config.toml
n_layer = 13
d_model = 704
d_mlp = 2816
norm_eps = 1e-05
tie_embeddings = false
extras = ["capped logits"]
init_std_o = 0.0293
init_std_down = 0.0338
weight_decay = 0.0
lr_head = 0.00525
grad_clip = 1.0
dataset = "wikipedia_en"
MLP neurons of a small language model. Each row is named by its layer, matrix (down: output weights) and neuron, and shows model dimensions 80-207. Each number is 500 + 40 x the weight over its row's rms, rounded and kept within 0 to 999. Numbers have three digits each.
A block is one neuron, or neurons of one layer that tend to fire together. After each block is what it responds to, as a language model described it from the Wikipedia text at the highest values.

L3.down447:513532547499541448455554477569502501530472444475497519417450587446501490557505377455490503575469550519560452529502527527481579548416495419499524502487526509583527482563444411569519589483496548476557486529486514501519450453490540480469458434505478494473538472491519523487502535471502518483506539519548486448498462472493532462561565455495502478499508441495487453495501489520501521473534
L3.down674:518417530520571506512494523481426469511493548519460510423519536577454525540558477526503528469473529495469444413571475440466518445526606529523498416505519427507407508502458541539542498488518497420577517492421494475421479482574421430501511521462564432523557421555452562487533554478493499544510551551532573499532453484479503500505542539488560454504412470471543547539485541486502505458524
L3.down1503:536500545565533506520487554534528503428600496467492465462498426533534534504494499506547464480428488508549454503508491545475522507467472445467506464543492482494510517507441511532525462404517449481571496475473485462522553475520506528501548518454467529462468509462476477508543506618501478443582552532508512507545484487512493555461494438520513469442540493600491532480512465535508565427503
L3.down2735:417487535461475514570412484539529550506572512501507424570488474455434495446494581470471493478499468469545486535485490551589434486564499568543496529454544477463477480536539524554499460460561453492427520476508495536529577513506476488508472493441431591551462554497508497525471498563412536485482546462485505517514512520503452475487562557471503570523606565508496588537491482432517438437453
Responds to: Mid-word fragment pieces. Interior word pieces of words split oddly, above all the "c" in "ex-c-ept", also in philosop-her, Valen-c-iennes and Col-d.

L3.down214:534520515500515490539506499553486531473491554518502475461495444467546412537483473490492493563527430573463528560488578513526434605564519502477502531497495541479485448505427497557508441524484523503505424482448497530527483533518524489515492507553431548519543478519446508489501482487546483481463457540468501498510451460490499525492491482491473540484444492488498554485484484484463506522490
L3.down1057:483472462446549509436463432508468427560508431530534544520453547548503511541458447499532445472550547495552504538490518506534573527494476532492462495533530510554484484533437552512504488550484525509537507534580503574612464541486518487486497493526486444507575447473424528493537461496548501515465534478513437607509565501417471466473496492468403534470456505498484542450421600530479490561446
L3.down1093:504456434530570531431482547513456473517511527454503495515478430425516500476480497521530500571533520433497464466477503473632521498513520526518513460515475535517464457495445452528540496492549398449516497554482487482475454505593560544485504500523507391529530497512523510575479449492525510493522408460547510520520505541489461511495426468513480473443516546465481502474482447518475527457428
L3.down1294:486503479462528460463554429519496482513505531479466480503479549487592525500563497522489506561517448531514462500458517450479523474516470457462507446546527482549536526532519401480491561518500607492502476496478452486485485528441473471594516560539474446449506506516458463464477396563490505490479480504544500467521487598492562485406519512533487548495528520527496497503475547481446466590510
Responds to: Clause-opening comma. The comma after a sentence-opening adverb or date phrase, just before the main clause, as in "However,", "Therefore,", "In March 2015,".

L7.down1681:473513512460445470538486499505457503486575536513472507597496497558463513492452450543537544527459547541498498509568487483510594446475456539437498473520487438563518528469435483472492490470508505507451518470530501526464539536547466507454482502536531482510525533538515465497462516499511501544434521509515537454587434474502518521476430560554460505541477482463516581486461500499478483476408
Responds to: Split vowel digraph continuation. Mid-word vowel-initial pieces completing a vowel pair split across tokens, often in names or titles: Swe|at, Scre|am, Zo|om, Do|or.

L8.down548:470492528476486527539437503457478515509486486482448496517532548428509493465513462459613484463469483556449525561495496512387437462547498495517483487545521503553511459568450491620539515624483496525480403518476483538506530499398576527450462466563471498525506523559518472503488523456539561461511498498501472470494485434498483411524484462490489515546536557485476462473485528462489456509469
L8.down658:500461476459538498464450483492480439558581430541461523485470526473521437468515531481547509476492499492460488484566434487461448449459480470513558599499480573497537535447423580490481470534463530556441486511533507497477518450475450518478487459502524567550488580518416448522499517526509540455525538519470437540464478574492549482535518458452464462555609512543484469517527515512513563425436
L8.down743:533543442464520502543452547506484456532495535500494532494529556541453520477464518557488441459548492458501500492474496488494615477483480448498497546499485429391491525521451420435405513424467503496502537456546488523452545465488498423463418524479515581549564427522480537489500477568528500543487474431434499533536546468454521449544523508528542522495576513399503524497471469442585453484477
L8.down759:490476482517442517507520476520501517532479556522517527486481513436502547495501500575521470469519589464461525532510446528504497605525494507494530512469376490561474476513393447497447522463469477513437477492532521570531522534552580444508458559514461558455482564514499493534481481469425513471525531515444507572534505511553464545493480526568530509563394437457488554446487515529603534513485
L8.down838:572532490542473492503533495503462542495518513496448506481507524516484489510516475510535484499525488529579507513459473467523464502390460442530471526475537517490529486508482476517497516514423466487558499528543511477453576428509523537439445488510482497463484481450468468542503391431510483450518589489453507559486422438519457443525479526531532479602454527469464502495523550453508504449504
L8.down897:466493428468539484615490535446481407500478562569472482505494434505518563556455510504537474483574518509570526500501498460465546506532500454432538568594489501539541531528545458506465452384544475559445499478491530445521501458468518494534482497503465533544529535481565559490516534510526529464465425436553513468455496448486450461628477510552564514413526545546436506479533394450519456508496
L8.down1145:517511515490492458531489442499530459508469440472596518543510489459489485481529488431545546550552496527489460536566459455522470470481560515464459503460406466485521447574515500555507513391527525489471550533500477435466496473487429549483496497457534469433503473536535485557456456520485514558526474519541564506471460516503517460580534463471567530531484435502557516476429509541550517454537
L8.down1199:496496495529505530431459511519455550465427541527476521509474533530393554455530462518513498489489510521487474482457509475449464493437396514471577538483486600525506479506463512500479445500537483476522544542434561475497473554503532408479470452593536494563577540503431442587449490521566474471529474477496501468616506432565487555523536482521441503539454512486463490505475498504574496481456
L8.down1232:486565470466507445444481566499497409489547512491535462509437484469495515499430445527512429545533477561500516473527515466518504534513565450450506559550459563486453547505491548596590407551428489525509453517507536409488510415511490508386470473429545519516560556530497509516573552489535516465448466532551494493474520397555521484481511454490530501501454512490543515525575568545466467480488
L8.down1576:481523444503575500501395424496494560512455494521413538532585511567494545484557437510463498487502498481491478455475490530531464476524499446495433511494533587525515492508555442508492506468567430532483449547459548525558489483520559514536479496542446536469493477467421479538435482555487500481488498529519434479493488491458445473482520505491449519440474457420485521478403458549564413593424
L8.down2209:516609467425533437548445440547496578483504519523515536522480523455466441448490491524503412514502445471533467477493520525520471493558474468479490483535576458600517482553561470539462438516466510515521470516487485504511491484559509459581507542517533532468514524553506442544526460451517456467534506475461454521434446596475518424423534538506457490489504482561445397491434512568563517439501
L8.down2420:514462537493575497501545492566511419447484547532574561486527447504513514508477395520549392414488481521490527513519503410480522478506530463437508498570493424569527532500480446548515460486444508448459502509435453445490457457534459434489537486456528442513565575465561498449510497597528452520429547496479511533535566527527574521519473486530513562500494507546459564556504483490492515468442
L8.down2482:591538513510490544515482542459541556505492488522393545554477472529435510490580468435547540485481435434494498477488428458618411576538506528450491520463496495516568556442491454582496490444489519513433476537543531480441477498453462436536528472447428488385551518471494549463539532484463448411512496450450436483584459480504530507554528492551452528527585542500495522484473518452516498516477
L8.down2573:507458476448568446475518478541477521453550484483515413471516511469450462528500500433519551483538463468523599557511574535420552511500460483499515474434479461496478521533508494466511496512469489519518538463463492477439485527524561489569523483461514540515498482504541540561507528519548540449466497511474536508433468550549517438456540462505536500457527525448478502496477539495548514481526
L8.down2740:477562436554506441500455491475538478472496496506504479461527475512468465526458533524599480484518464472512454519476539470537482486506430458528446530416484571424466471542522514513514462502551499506478519512483559478502547462557533483470505486437552489483460497449506496481541478462534484551520485494487472517498572463520502499493566498462538629514498484408510530515582432483562497509518
L8.down2747:523542519501535529460560514435518530463537566508541509448496540489414540507577483475494544571503479501556486473505520546567474502522517483516466420508572493541508528514563447517539465482488509506475557506425476494535450481498514503521531539444430398469497398498476462449530452431531423480517571426570494541518553450494477569531399556484491512531484507524548520537542505468401436533425
Responds to: Mid-word fragments and digits. Word pieces inside a word split after a prefix, like re'in'forced, de't'ached, E'cc'les, plus leading digits of numbers in tables and statistics.